{
  "head_dim": 64,
  "vocab_size": 2048,
  "norm_eps": 1e-06,
  "extras": ["capped logits"],
  "init": "normal",
  "final_lr_fraction": 0.0,
  "doc_mask": true
}
MLP neurons of a small language model. Each row is named by its layer, matrix (gate and up: input weights) and neuron, and shows model dimensions 112-303. Each number is 128 + 24 x the weight over its row's rms, rounded and kept within 0 to 255. Numbers have three digits each. A neuron's up and down rows have the sign that makes its largest values positive.
Before each neuron's rows, "fires after" lists the tokens most often just before its 100 highest values on Wikipedia text that the model never trained on. A number after a token or word is its count.

fires after: " B" 28, "B" 14, " Bo" 10, " T" 8, "T" 7, "et" 6
L6.gate976:123156139130152127120161108139131106152131072102149100121138121087141118130200139110146142129125125137110159130102162136131072066129112114140141135174145130148125061150073118143121123115109146125134181143119147044127128129109132131114118129106118165147135111126125080130133119116142089152139094099077089119092134124113152129134139121151121132127092129116138153138134130163169102133121121130144158088083129132151122136127141129143101143124152110099135130125118160104128089141163147130144093187126078122116162157139126126088124104098122141126141106140156160143130138109102142104
L6.up976:170115121121100137091117149112168144166104122072138121123110123135178093146137103082109101129134117114129102135092123114143113100114145129092118122142138149142129137120141132120116156103108127144125165188091177100137172149127120131148132133147149108125124152116123122142114132139164128108136104084087156123120136111103112181112147126138123141137127157125138140120102164132166134145106119145123143127114149117124146117134122119144144121151137127148122090114115086140096146111129158129143100166123092168122145145144090151141172140152112135109130138113140126108121105100101141142

fires after: " the" 38, "." 12
L5.gate260:136122077125108124075153101145129142126142139116119122140158158121113136163080152137116118150188145123149127162130168131121161134123098118150087134149126124104107122098109114136085084084161132145108158136125141143141105117097128143125028137126095126132132137108130157110131133140126141148144106119095094154158108153143145147140133109174114134185112141132122112140119102153098119151144172142120162069125161124138134109119174141106095149125122137084137128142145135145152120135108145162171160150129142091127100085152083097137113114111135155116119154159133134128147129129132152155
L5.up260:128151120140107137104159088152129126148134118126129166140118158119107138139105132092121122137197143145138167168137187135137121155115116125142127119147140118129121115129094105155099095153124108118133181119104151124186114131123103132125043151101135087126110123192089143117120096105098081166103102126119146106116101158107157110103150122146109131163130141128109125148119097142126146111131120160121161129149117113142142182145128132130134130147114135121144158154113160115137110149128076116137138190097122158158106120103107124049145124128112095075127185159160146172167124116104182122

fires after: " K" 38, "M" 16, "K" 9, "G" 9, " P" 7, " G" 5
L7.gate772:157144150127130144114131147149170137143095120134139146113140119113155117136154109086142121122127143101101125157138143145135099118109109152135170140144160138115144080099119134175146129120158156093147126118109134167136129124140156155090119131094096173103171106141125131130114117115130154140127094118152189152169182123122146152127133156094143093094163184137115123156099112147126134096160107131110104077109148115110097157102159158154126116126110095148135101088096129104121139107142121094153098152112110050108139142101134086114119097147166151084109114139141156128104106094105142166
L7.up772:110087119100086080153110158099112142117107133099144147152131126105167138105116091098126116084121103134101149108104099160139091076139126116156160111113152137124117086160075153145126134179135095138123119144091172088114127139144125132099129116097084119127122103109179145113099123135154124127151093099077140126103141152141157167137160138103116137107110109142133109144107122152157112125167134139129117130141131145152111101110192146121101143133155131128156135124133152149150063159139109150092175150158115153110126139119109101192150123136122158086118126163190138089130139082134169172

fires after: "al" 22, " B" 12, " G" 10, "c" 9, "el" 8, " C" 8
L7.gate296:149115142143105121121109178125090086150142115092122117133145119114115114107173114151127191124158076135089156143149077136169094095155107126154129133140124115137146145152114135120130166149145150096134132127134121122161148134090102150127125141104095162179105131085171051123135124152132116132122121153126133126153114134122112088164144137103170129188112154118133187147114123131135107102132117162131133172136093147169110156120154130136146114123130106130158161108156137136105077098145114122117119108140149145097148133145090142149113132133145068155135097169125172149131149134119104113
L7.up296:144165139165140120164119123139123109160098129139136111156111118125145138124128106140135141106099116156136109144118081093150109145122052112139099109171105142125157157111122125157120142124156139160115135140104107084164146174142100108111154134099105171118151154144144117127135086108128096139154131102087118107163194126100111148119099123140176150102085117117101157160131107131125109142114122097141164154106130105108124144145093102148139129124160125110163139154150144149133132107168067106104151082145147103117115145110134093119107140104161074148107104139122083157108133142129123148

fires after: "g" 25, " g" 16, " di" 15, " He" 5, "en" 5, " De" 4
L7.gate894:117155132122127158150165106114127115146124125116141136147125173124172116080156109160168100132137166078150133146114123112174128185173128115151166118138097108103145096189086139133092100102079141145154143123105162163088096134142118124111138137142106114150143118169122149115103164163106129113108122106152132123143135120182128099095116163147157126113105110099155121127133108109099125169159105116139133155126141143147142101171121095110129136119091130159117159150135127143138169108098111082146146176135085130103114143155107129130083178162137123094107103075155100127114080128150137119
L7.up894:130108124139093155081118108141145134154099135173093108129141105112117147141142146133142157126120125105085158116126083155134149133157117145154166168141124142142148144139144147145144111111134112141136140157118102085080120165126154167145129170123109112133099097133163147133100154168177108141108161147143177125125167128132090088147125142105099161105170146121138117142136107175129110149126109151104107124134121111133141140173125111130125142131133113123082141102130141143100126105121122179129168123156086121122124106133107113112073104118110119117101151104113122138103145116142106133

fires after: " the" 45, " The" 11, " a" 8, " had" 6, " " 4
L6.gate1132:115126143131137146127153082122158156099110145106112165157130105132113101133130143142112118075167132186103135173127159128126138080182127131112199122141152124109138135177127087156109106120137090076138130116120113130113159104126120139139122153119157109139149104185094126133179123129155107138118146126125144155122107130151114119147107130092117129148114140133117113107109131142114132135112143130113109148100138144112172136130133196109110092126133128184129130082091132133103084113138159131139129145101119116149129109112089159107152110147143061134130129113115132120111110106130166126
L6.up1132:136163099073122117169149149135158104128096078103147106116147145128088133118151159146096126097107089138134145133092156149133153105140126131141136169152153114176140150130152093150112149130091149100146139141108113150122142165099133116142176134169144139116160108176126151192183089119153108151146128127115106131118141111117160063175102097136129064164113135081133070112092126095140109116140116118146131134128131129120143150119120144116117136120130139138127144134099103099159114127120146120112111156125119136105142139150143130133100148148111134168104111107158139113122130119100130096

fires after: " 19" 39, " in" 16, " the" 13, " mi" 6, " Mi" 4, "d" 4
L7.gate871:146101145155086119135133157116104066135139125086080120141147121108145042130143161169114158128123082135128127130105109126115138134134110106141137075132100103141108144134165118161104121154086143133127123119087147152118137154092149178159141128117117145127110159115121128110175153122122166121115165131106126138098084092162128062123163139137096147143093110104156118116136131120152109089112090117114160096151097122156120138104118147130131137140138104175124109115088119145128168127104142121112142134109162120108128147130120117129135151117144176116108112144111120114136100150121149156
L7.up871:112138100131110126114136141135137077102100122144134136125105155110138096141158119148124173124144081098150136134119097075157089128073120156121154126151117128144126134172112123105158094149119097145133124101099104095098124097125143141122127121137126147138133143133146110123153175120154131170055115171130132166137123143134084077133136100101127086139147136140100158180143104143155133134109085148138124091133120149119157110121124065127223161123151127156167175148142189108115131111139145089127108118140143140111157166114147135117115193100123125144115132155146122078115174128098084153

fires after: " the" 48, " a" 7, " The" 5, " his" 4, "ver" 4, " first" 4
L5.gate722:135141123163093136169148123154120112137182088139165156127166134152101110109134111165137136152131123143170126151169107112088101105097167120175131187099149106137182122147165130127117092136123120132127129167098136161108160139108166124117165113105131139127130088168183157165129096119123107112124136127120139164088122131117109124135143124114130127186141118068133130103133144163158060114128129157135098106118121135125126143148155155120137132131158136169125118101099165165134131100140166107113203151102143122139124109150104121108105134143162145146114135095150138132065146088108129120
L5.up722:122106113119102144109097105088124081142091140128117133111140164122109067101136161167112171145180096173133138118133102130109105150099124159132198100072120118169152127148161118129186125127111113130142092111121133138130157087089119153127115178160130146124109159132100093124146130124140113129131099121051118152157114162100137127108139130139147146175115153126133095148123122146143103158071133151086103146163120137122118145128146132130134106155186130127146156107090164119103129096111122123139135136159134066130155163140124097123086174131154133176135121138138114101112138114118096118

fires after: "," 41, " |" 20, ";" 7, " that" 5, ":" 4, " and" 4
L6.gate875:144139158134097093120133143141138141118163107136107165130144120108105132102146144087125112119148158125121136129117176157152114117139125130129120140135143127117134131144137151127109101124153144146142125124147138171111134126108174124097105123128110162136132100127180153138167111144088133103135121149116108164102137082168143152143114153095134155144142154118172121143114093159127109127156103123136107112114105098115168123145143187135131150149114166171085153070095103132113149098129128156141152118160156116144161132141113125089132112173148171162131106106132118124135134128098097130
L6.up875:149172097141104135165112147089138110136115123143113164121127106128095098138125140122131116122136146173115112135105133163096162136124099126106115125123081123148122174149124099132119089173109117130122105099168116143111149156135207084110127159120119126114138131168121177122143154109091109098078153141103187146106145118119136141167105154130121127110141141092142125126130113131156119113174125098125089099134140127144125179128122163147119127133127132146078121133134137124096115112136139130123161125109095085169120135129095137098130122143119129165140129143133109149119133099142084154

fires after: " the" 33, " The" 6, "The" 6, " a" 5
L5.gate231:161112118168115126142101128122119085151168117154108144122133133127135096110132127139143115103098118114103143122124154121127155070096133132147110137162123152147119161128101111118107110120161138122130145108135155112105150160115161122112157088086143127132135129129126125120155069168150100148119154108090119190123128140150124144111120150131126136105089166080116116114165124162133139093160118145142127128083118127140160161122130124185111133152140147101133129093156149150149160117115164104120135122123087122124149145131108147103043113125172136133133090168137125117120123133133141139
L5.up231:139144068139087160119127145144098092168140128159098142115172118143123075147105114154145117136074143105157138117123107162129187089099122111079148146135061110165151143117131097123138068113160141112127165120168153134136143124139140136117162124097129117095154109084102082114179078127116137133147169109101143125109137138094142138160097102131155115142119143145140110110125133127111138114078158139168127136134108115113133137125123107130121149130118149137137143116136149115096133120103128143167139123110132107171166107145120147113073087127141104114132108152135127112101106157098152132

fires after: "-" 19, "e" 9, " re" 8, " (" 7, " \"" 7
L7.gate1002:164122097126159117124104136079101164105109137114115140142096098110117152127135163125125151145164129115091129112156150114091129094153121121137132160135126125134103101106143103139152141125154123136090150092134104133090129148111153157118138151127119141145099071116131151142110153081118132115132145118163102072075124127134110108131131131118170150137140154074165131122119082213172136125168174166105112148165121103156112121133142138193130148145105109096131124097099099131112098120126158146124187092166168095113132113140124110111119100135104139146111158151115127131152111082085126147
L7.up1002:156185103124109107097115136069108105105144137119112136119132084126121164137139089151116126143131118146116113115123165143110136097125145134158116095140103144101104134128137127156128137128112155148095125114129100118128103149079158136119128126130123124107120091148139141066108123105120127135148111117152121126123121121158141148114121153097128118124143155130094106138164122147145113099098169135098096103140118101130130117122154151128145145156128118126150139126121130148104136116128123111135106123136108136150140129126136113111127123140093147135086088097105129069103132095125099124

fires after: "," 30, "\n" 16, " and" 10
L5.gate780:129132130139083086166121113151163112222143181139136146109100117101129104079129124099130152078139145118128145137116168121136111094125138122162104130154115083138151139091128148120123160141163110151163113151140112161115113131146125110130098167158123146129112125101125165127131116131128101099124137118125118092093166159094135137135101120127147089125150138084116114139129133158136105155125139166151130126137102105131120161119121155122189131147096086116126109084150148137128105151132114153155098153079175126105120101131152137154109071131177137128115115141104123125115139107136163147
L5.up780:115125116173138128171140138118112168142145109147104096112131127129167111167102120078150124123125145116132123137150144159093141125184143128123124036125108132144150132121098140103104116111148115130108161126157167165115082083140154120136126152119142114126124092145138136142143125101119167116116161166128171122150125125147138140203190131159174105120093098166141173128141100112109114137118107125146161090127155159107120131162126124180097128165118089193080120150097083133100151134130153121116110134107149125122172111095138151147101103125102130106114101157134107134119121112106125147

fires after: " \"" 39, "==" 17, "\n" 17, " (" 12, "===" 8
L5.gate1199:108103108130124134112149153112083126170128128122117138123150103116117130150131124139107155127144115119147159123135092160143157131095140134122084146093143145108151090154109133107133140117131137085136151122132129192112134123126166132123138132133092130179131116093138152109142156146117121120132122108113112156114139103118134087182112126079104140119126142136114169144162118123168140162081104130106097113096107166100122128121137114118142159140180167137142137116120159129084152113134134124152157112104126134120155119162133149079095074125148178156119082121130139091106127102117156126
L5.up1199:112096133122113076075116121115139106124144166088110133120099120146106128096122128111071170158119100133116138119139105130160142153073115140154186125131139140139095104120158112109149165113117117119122150133124121176135109123107166126133145103173134093150107143151117185144135117130111110118131113119112122139112090075175093127159108119088094141137118129147152137125150089134110165088115079126086144117157113135131131111137130163163166141133146125175105170155131101129129149113119138122133110106132166163148089122138126125122128101128122121181110114079124157121105150128113147124

fires after: " the" 30, " a" 12, " his" 5, " their" 4, " " 4
L5.gate466:140124141112170125140103148136150125146137142122138149190134132122121074144158128075133154113094111146125140103126119169175147099158127127121113108148122166128158113123145119094128067132187140148126115111146176132088187103149119130094108153090124124135129143165132135111163097105135132128153089104096123117075157140137139119118119088137135135101135123115159146169141131174127128177122157124114076145093113108125138111130151095079103124112115129149122147107127116107103125115158162137131132112124160132102124124119139157130110049145155101148136108156120120131112119123121127110
L5.up466:125102142105122146150181183125099119119132152120131142147152154113116129135126170113123137121142110113201163130131135122143147138137156093135133091127108127100116128173109121142098115134086142130135152125121140111156129129130158133150130156134144114107133114143148084104160118145165124130112107127126113113147087104130132123156128104101122155137068112089124146106085108116119141110099114145140135150096110108131203111114096139112109119123120110105155140111117130105143122114105146120126104134125150094126117139144124146149113126148141182146138110172133164134106102129140144162

fires after: "H" 16, "." 14, "F" 8, "T" 8, " Bo" 7, "W" 6
L6.gate486:169124138139106132118114118101113104161114165110132128113140108144178109085150124137178123145130086139095141131105130139173119122121131129136125110121112164110133122111110152074122135126130147136121148112171135104130117122123138121110137115127128087111127103130133103080130161140113193156104114171084154085111148132132165152103121157115141124131141142065150134108095163114169102132147129129111141112132141142132104115143143118148104121116141125132133070133121106149131110124120097119096147177111130120185150131121108123122110119153112177135111143115121126108140119106136146133
L6.up486:109136121161088135083071156143143161122135096109185117124107088108101108162105160103135147103142119131115116146154160158130108142151100131118156125092144089133167135117097170124120137124121108134140129177154119107155177202145111100113154097140123081113118085102142114151093112134133145106108124094131101043102130139148141170167162114108127104140096128126127110147120155104132110163153162124119112135139144142130110116132135141130107154098135159114085107135112130130126129119123142127139144154067148132116094143130120121101112083135126139136123097071135171142140124157121139092

fires after: "," 56
L6.gate1128:089128122107103148090133093117124127100116115133164184140113121142107131140127118145168099161158140113118166140092135160116166088074122110124142136147086105149132145122143155114094139137183142118153116143112106162169116118119135160140141161147102151149136127112130159071130122154101117150149140151150124107114104070143177109158122160106106140132140134138126140099136177128132121135107100116167100102150143087124096116139100152151129131170116139169101139096132134124128161098132136100154140109101179104090142155142110132108108080141183130154123133114142125144145146145128160123
L6.up1128:149127148135129188159113152124070150140135100152150167127124100114191115129064061138122076134111141121109137131130089170103129108184091148113136130140105109143121124134135095105082149113141129150112168159147109151115079159125140143121167105122111116150148085145152131125131117060135138128125129126117176084093184127151140109160135141123128098091188130127133134107143132105141087131181152146126124115112093127157128125133132142131082114147130125138117106106078140130179125119163127146166118135107148142110134127150095134130134132144107089148145134115133115163155129124121105162

fires after: " G" 28, " sp" 16, " g" 9, " P" 9
L7.gate373:113152138157128177164116139152120136158126113127086131087083105090165104127087118148152117149125093133123168154138138156149120152133066133158136125159114138118176125099111150121132125132075138147122142133096117112087102121119135161130132129150114157146115103071152135143091149130128134101147096109128125125105134143163116095126129133153091123139160158111138151115129153143111127132186111158148149122125128118176096146117151138098150173118159122104135172160080105145095145113172161160130127152116103096123164139129122087136133151162084107161131114110136143128136147149075102121
L7.up373:094121132124109172155100171122132106147105140173180138133143134115156097139122120123146119088122129130065150122120102141117114108151141098134132113157166143129143136131130126145157129141141118133162104131099128123079121115119130116117110122126127132124104136129131164112110108129109141125136122115105143096131099158124147123131134118115114106129103175090116083112072099146149108120147133136168116127114092097176114150119078135181103138173146131154135115143136134146145136093127106131136166132144106111108178165161127120149127118119121118153131103166144142146109108114103119149

fires after: " P" 14, " c" 13, " C" 11, "ci" 10, " pa" 6, "c" 5
L7.gate673:137166065124069122123154170087116111146126163110126119135108131103158113159136160131141141178139121115128164100139112103176091127131133101128161145073145140189124125124118110120080132168122098160116120113109127102150101090136100141127082102130101131109124134135150136161162164121108116139074134128072092142087080108141107085150179106148125150167165126109103087153116111135122139144114127114112175146146093103155121149111136135123180170124113080122119131136120122104078102132141156111126132101114137131103162143127129106127092121133122093122139127114149141154144108112133119146
L7.up673:157143124153114130161108118115121079156116102144154124104117121143130109131130150173124147145131117121124150118115100120147157113119091127123131148170122144150160136072147102113104124184109107147111147165129175138100114097140157102108163094155145128110159177111145140150119139094134116138160111138106124093114137173144099097081135098116125125132148093104158144155140136128146125145113130132137184116160125155105124142120111080130140143157133099124188122163126130133150132143079090132180155107142135108134109121110139102096142088110152107115097079102153140170130127172078093132

fires after: " re" 26, "." 15, " was" 9, "-" 5
L6.gate373:153156179137140115135117137117110155083133149115126148122133164091154105137115126110114130166151137159121144127139149140161115150139132137175132147117093175147116143119132081136100078135109110100143088108148095142134110100135145122123086182122145135123138152185123112126140205117122155161138130107093133140104088128158113089108142130141127148110154153107132146083134113173096107149139151139118118091121097154122154196134105081188143121116139075081129122084131104116106150119111116115115164132112126127141086106096129131090125115118137158133113139148118133136092133125157116114
L6.up373:106147149104137112151148121094093151107148142085119154127127131117131144100166119085139104127132158136113156116105134141128122127150139148126079082129109115085123157105133094137066079161159143143123162151126126133106135164091171128119159114136142121169105097108119145126147127107154196097157147159163104104140160097099129148078093137146128098170129143118118108114121108117116102154119123144104114172143092150126106133147131123178109138145116129122141172112133099132104144121103144095137154078127125112162109141115081136068131111136149117137126167117150113108150102166137112073

fires after: "." 39, "\n" 12, "," 6, " S" 4, "T" 4, " (" 4
L5.gate543:149128141123079114092143132096093118185119121121132160123132075124138136111139132121205108099175119156111147116175152099139142114140138110139087134132103100158126193081145145102157098115144117149140145155156125176125139133140103141091125093130100112140116105120118150106142140122082142108136107134143163115101126107134128162135147138084113116153156125064138153122111166173168090125136128121117140131134121138171135151130123154118127133080187093139159102113108135150128130108129119106144176155088107124178119145127085140114105110150131164112135143129141120158115116109160136114
L5.up543:134138102130149116076120139107144131151133196079127145141101144118113121121131150133130163152155125128134139127094131095167108151136129119112137141091160140122138157121140123128110103135086130125123131125140114180139089137091137127116120121170102143120126118095160164144131164095103101139134148159162142089159136091148121113123152154126135123147179117126134127136127120121131143102139089108128106124160097123123123143135122115127165134141122102133135129134147110132091102110133089099135164134131133159160095132123116092079126192132111146104115162126139109128121170121127124185

fires after: " and" 29, "," 15, " the" 10, " that" 9, " who" 6, ";" 6
L6.gate230:170095125133114076155109117158135148154121099126120166122165123163123084120125099134136108146152124138070150109112165133119142123083127123084154124090124140147126102115114093135121162164149124150146126155102140105136123150143156098144118149147118139113163113119098163098113066148122110156109140112136183114135144136116135134123125103173152070131140168135115138129127113111129174134132117151160152118106154129118154120084149130135116137149114094151160121147151130129136141090147105116146117092085184146145144133064146075134092119150125118134102111162128118163143135095125125150
L6.up230:121126142109080079175108098122195107110148108119127180117136083147133093081196145149147100067135144150118168116139152144140104080123116137098197128159138135116134081130112129136125151111152124121154095077121110129127084105138187128122120136138145129160120147164127153142172111144120132098095124104144122139138154153090132106106164122149130069097136155102096124140157133144124180135157111136158123103104120146132120117120125119140132152138144117186155091142149127152121122124160139117149104131122166098143186134120098077157088133142161137119105099132127132136094136121088125109

fires after: " the" 37, " The" 25, "'" 22, "The" 5
L6.gate520:153141133129124126186161061155145095156107091107129136189112121106140129119151148141124140123138119134095121150157144115135094092162158158164110125117175152139120122112150095112116149188179109162161103149141155160092166137129130163159125145146134115132128120124108133121141124202150140105117119116111165135128103145091137122165128089133117142131094127065151167134084159090165100115191114169121143122115127178127133111127161158144084110168145176142169099118154129171155142121112170143135123113133160098169175083111157133113104107148103122142129155133123101096121112125095121127
L6.up520:101110143118117130087113087102142141055128161147127146100155149129089113127114134123095110131145110135162160140148117157137110153110145143154130098105089151114131156109123116124131106110116101101131138097091194147150175117106137139142141145156102121129112136177076111115117133140130127154084110122128138129154097151127118096116142159113129143120182134105140143126113121122113144137124134125130118132113106122139145124157113112117136121148118138103145162145140120044099120114115121101123108128096137153159137153092082129103113128143102134107105145088135132106154122149148118099

fires after: " and" 33, "-" 10, " |" 10, " I" 5, ":" 5, "," 4
L6.gate341:154108148140137112085106171106159116143141138078122129134141096144141115109135148104158127162126120133103143095088142145164111104112160130122131145124164137118133143150110117109113152151139143166160111068123135131109142099105135139108081149127053085112127133161163141104170151124116173143111126167077142143119153120075111137165139120137099107086140124084130137143141158166151097109165130129097176097104119125154091152129134155098153121147096136142136133142122126153057153128139096134140105122106147100154149124135166139135112122144116172129114134134107138106109131079164126180
L6.up341:150132152115126148148118129185160098155159086125154113151127120122080092128179148110112149121113158130113124123068154129129113088146134129099131134135116120147137122166107103094103145150181136163147077091109129124114165149147118139112129160133122118146114127183114137103119098127140167124117160152129144172102165095106151102136130134120160125121133132082151140143113149147151104124193126119115104142105112169140094120119161149124096137132109138185127106129118113121138168138145145113131095108105155085124150133123127145113079075132133138142128123133136129084091115109113148127

fires after: "T" 18, "F" 12, "L" 7, "t" 7, " T" 7
L6.gate377:103098093151136103123104124116124170147182111133148107109134095121161114165115123080130117140104125103115125128130161124152112124116084140114127139143160130117126128103080125138088155111139119127144148136145097104145145121121113128117122075143120091120115110129148121118104102126159148073153117090138120083119171141086153166116129155133113128114116131129126131129103132155177127156108149131087161110112129188097123079136111133154123155164176157119115095144154138175123152150138145154144110166110121137082112148143135130117166162138116167155104140122123156132110129145103146125
L6.up377:159100108118128129113157101108130113146189129132160094127117119117171115171157067147147130155101122123111117118143119104117121095150141133129131146114130133090162081088122107148147143097174149122110138103138136092091155122146107124187154111085139116134110128126107127135097106123135142117127136137142116107100180071131134112102126165157123119170111143147088126124082156130145124116117118138120153104139152112117097145135131105170092133093125101097133109128130128154135161167145154120132097143142113134124144160126096067111137147142150134129104178133121113120095149155063151091

fires after: " (" 36, "\n" 15, " \"" 11, "-" 9
L5.gate814:144103109106069127099134104117097078140127120123110154147127118125122125100111116146146157150144141107099142100123109153176145130105140143148163182106146199103124137118135104129150146152149149102164157134149111158129139066098153115174120143157104106119141136127133100136122158154101198110159089135123086150117128078095076119128080121135095124137133119126134149098114131146156158124097077155153174133124123132122141185145111123157122127125163116111160132181137091127085133140116128127114150138107139123173148111117132152152122111128142126154121169108117125083082113111114179130
L5.up814:147130137129127117087169131097093158127085118118123123140123105115106135121111166145099158142131131127105127111123132117097171153113135116166092102115113133103105084126103162130126112105086097096131158132135115180115103099124143102172112190156129129163142139124166159115163133127080134151124110127125089132200120119187163090131124126098114128115139122179130150129144101147150147153065132116156103158109098159129147068124130112174146098136166143113121170129137109116126113118126129088082124124132169129140094153142126155128148148117129110162144093099109143091156111143128130123

fires after: " the" 50, "re" 15, " a" 6, " The" 5
L6.gate224:170142119112096151138149109147141085099135153119125149119138122099108096177085121122137181172112138132107120144116121160124154139134109129155160137104140127098162124173124088111111092146144127137150158109126150127168141120144115120120126166139142099087141127205107146119120113143114099089115174143123161158092120146134115153100081094134089105114146130111131108118134153114155114115168139163119156125131099150121153187137132136135122135134115121152129116146141076146091168144138132112085145132116131124072113111117133155136144098128114107098097158099133144160156148125164111165
L6.up224:075086120109113141138138122145181137113102136146111147121125120160111077100150109150129120126148117190152145132120141120099164116161096114150108123139164108106128148170149137147120152101125128073121123159113126146114131139160168135117108147144130136112105168149139165114176066117153132108088139089120119133132147097108117158092124081090136179102149133099141086135102129140097153167102131113155136130137114087108134110111105175124114146155118159151105163133120132078124168135123103131148126105132155127147137129143104076171130126129107115149132108128148126121111130146128164117

fires after: " C" 31, "c" 24, " G" 13, "C" 7, "G" 6, " 6" 5
L7.gate658:139147135172103131129155143133109127137147098110110156173142096120148107095122121117154136100104136093096132140095160139144121120144131102141132099111139122089148127159127160093133105114147078108112128136103173147128142169133131127115139105126116141113163114097160157128126112127141113135086129098108103107085136118129150112197163113125116115161153143115126114143103183119128130174158150144084124139124100164133110129109142127069148161165127083134128165147079110121111142131145134136124150131151126116167136136122155098146102149124098107156102145140100139123133132135114138122
L7.up658:137132126132131136123124109167126117152124122131146117108113120103133133143135150150129117166142128141083113125153086113114106126162094147130092083165113112126147138100144127152145099106116096120162136132151122136123154124149080117134109157138113186140144111095136135116118154137133090102172130115161119125122125108104146164148128110126147121131117143057129139097096104139158080150113147170124123115116161122149052133126124111169120151126145114157190147108129141172130118137137099158165131151090117120131126114133106113119151077125116133112116084117129115098113125130113112095

fires after: " And" 16, "ar" 11, "ward" 10, "y" 6, " William" 6, " take" 4
L7.gate1115:170164113110101120116139201100135169139150135134106115101192128118112125142100145119129158109132094112129094120141136140129122143084178129158148077078152146079141109082129136150135094144174146144162158104091127162136148097144130161147125138116110142112127138180170166123109152167122137149068113116130105150158127109096146166116095141121137130130129093140098152110093132136146149097138135113102122136158147120131148124084134146141144129109140108165144100141163089181127129116130120066132139119138124135104115167132129112108102147137119103118103125112113133120123112105130112131
L7.up1115:165118187131121098119161117143103129111149100126122141086095119112116152141175120149092100122128105120143144144160069146105128123168179115144147114115130125144118086114136161128083130114133131117155123145108138132084122110110153088125153168099117113133123122132120143158105116125154085124073096145115134167135122139141118076092175168104174143140115105123145116123137104136150125129124126133140135115125163152109110132127136126126101126102088168110107130124160178131174125127142122119105116127160139053102129152153091142131078110147154135106112130097128124163091148160147141103

fires after: "H" 19, "D" 16, "S" 14, "T" 10, "F" 7, "W" 6
L6.gate886:099115118152095136165139096117116098169145152143147184135137139132126107118127140079174062120147104127099146162104144140125119127117126116151120096112166107126167121158109133124115096143108159130131137144137095160102173129131142109081098088092120118134126128116129146143129165116104149122147090167151127103079164119131134130105117174142141118177138141130102112093098156152152100124133120170129089170099132105132150111112174144121111151144102109134136094088138145150145094123131155102109151129107135086134114091126105120082129097150137090113117092114105099097132126110099162127
L6.up886:098160126123135150130121125146103135138127144123150177138097092119158153090108141166133146073135111129137122114128133111148113105140116106129112160164166100139159187167080142139108137163166104071128129118125078038122107146120111121154151097131131076098129118115151139135104117179127151129166119113109140101126108139104125189181132143131129154143149151121129118100097117131139138158098107136109149130117138108141147117101114172151120116150184161103150083125134125188154094117114158104167099155115112156118146138142145108142157142140150145128151118136132100033104136103135130137

fires after: "c" 28, "en" 21, " pre" 12, "er" 9, "ter" 9, "ce" 5
L7.gate555:144119101098168139134155143112067091136153139123119112159153170118112118093153159108103144186120092129103137137106095154146144118162132119153119105107093081083154101156137137114152106156131105136175132122123166146139115168147147166128144121132130136147102103143170166096172122102123107132132142135132125121070093093170163127083154106094134099101154134098150114148136161169145118133147180118127113163151080130143144138134146116142086161083135095137138134129136087127129130132128126092114164115104137163110104128096144136143128138131054144106100135135162168125158122097132139112
L7.up555:119139174128138134148126137130141154170120112130150140119106126135130087123051116158121093133166153092165153108135140159143126131112095129149107158183151120097182151107148119113081120138122087110138141131128119104078133149149100112173110121116121126120153123120174126137098151160135129114135093101143118136098135115117122124062130111132160143145097125118131149129099123091104141132126114108107139115141130096159162133129106127119122134166116126124191086124091141159161113112117131113122178102136134131130130145117145153124119140095155158100115099112180123139120123137130141121

fires after: " Lo" 15, "ct" 9, " Vi" 8, " T" 8, " met" 6, "T" 5
L7.gate995:131124112131113138127127146128174121144142155108128108090140141120161152111160120095161141138174118121138110141198124110106132067110130149137099109079158104159082137152088153135150124148116131120146143114138136100112125154126127099148108196165134100145181135137134129143109174124137146112111088134084143111111164180085139125164113126152099126141097072138181123162161165143154140096161137176122159142124127110124091177114132100111109121121157124162144144145090138149111091140146138123141111108156137091110084134163116112097125140103096097163131142109152140114119160130140092172
L7.up995:145111118173150098131139125132141099147135116152124110108136131152133118155119140137123125103113130134140095101194119158086138118151131130109107152145141087142114126143114147103153147122119127113165070135104134137185112142129139131114170146129153113150122096159065138141157117115161110114065151130092145140105121154121169178114104150104166084167156157098147137146150148163146140117140159099146127178166136148128107125141125134104128148187113128148173179124138172112172119085168146118092117136142161149120139124145098128149133134151111143084157142072142127079117200151140134137

fires after: "g" 19, "en" 19, "c" 14, "ig" 5, "f" 5
L7.gate854:133132081144142158144170134056118182134116160115163119124101202100183079126137072159127143138120077100120152125125077137159175097122120158138106122122140132150148160144140160123101124112141111182145144105094151123125111111129157106103107115128074120179114118135102148124088128154142140158100134102144111104163139160176108149084124170133122114097125143136103104184133135137138139159123136134115102160140102120129156115121101153135129147130121122094136116113168132108129125166126131142181140111116121168124140149156096117139127172148101122102113121146133125137139151154146135116
L7.up854:137145081098157133095157151126135118142137136119135088095130129106136122151084108157093141131120144114137148103137116161144175150122128121152103192131137085119144095173135121105060151130135125168144127160118127124117074197130102129165140122129146170122133091107142122143133117166166166103104136100129100129123131146125117126101107090105142106168117124112138110163128139121133154138119151135125098125097106125161135109109105119082149163146120145171086119087094105164171162131117106135131101147137114106098163087178126115152105102145125157157095101105155150111134113153153168145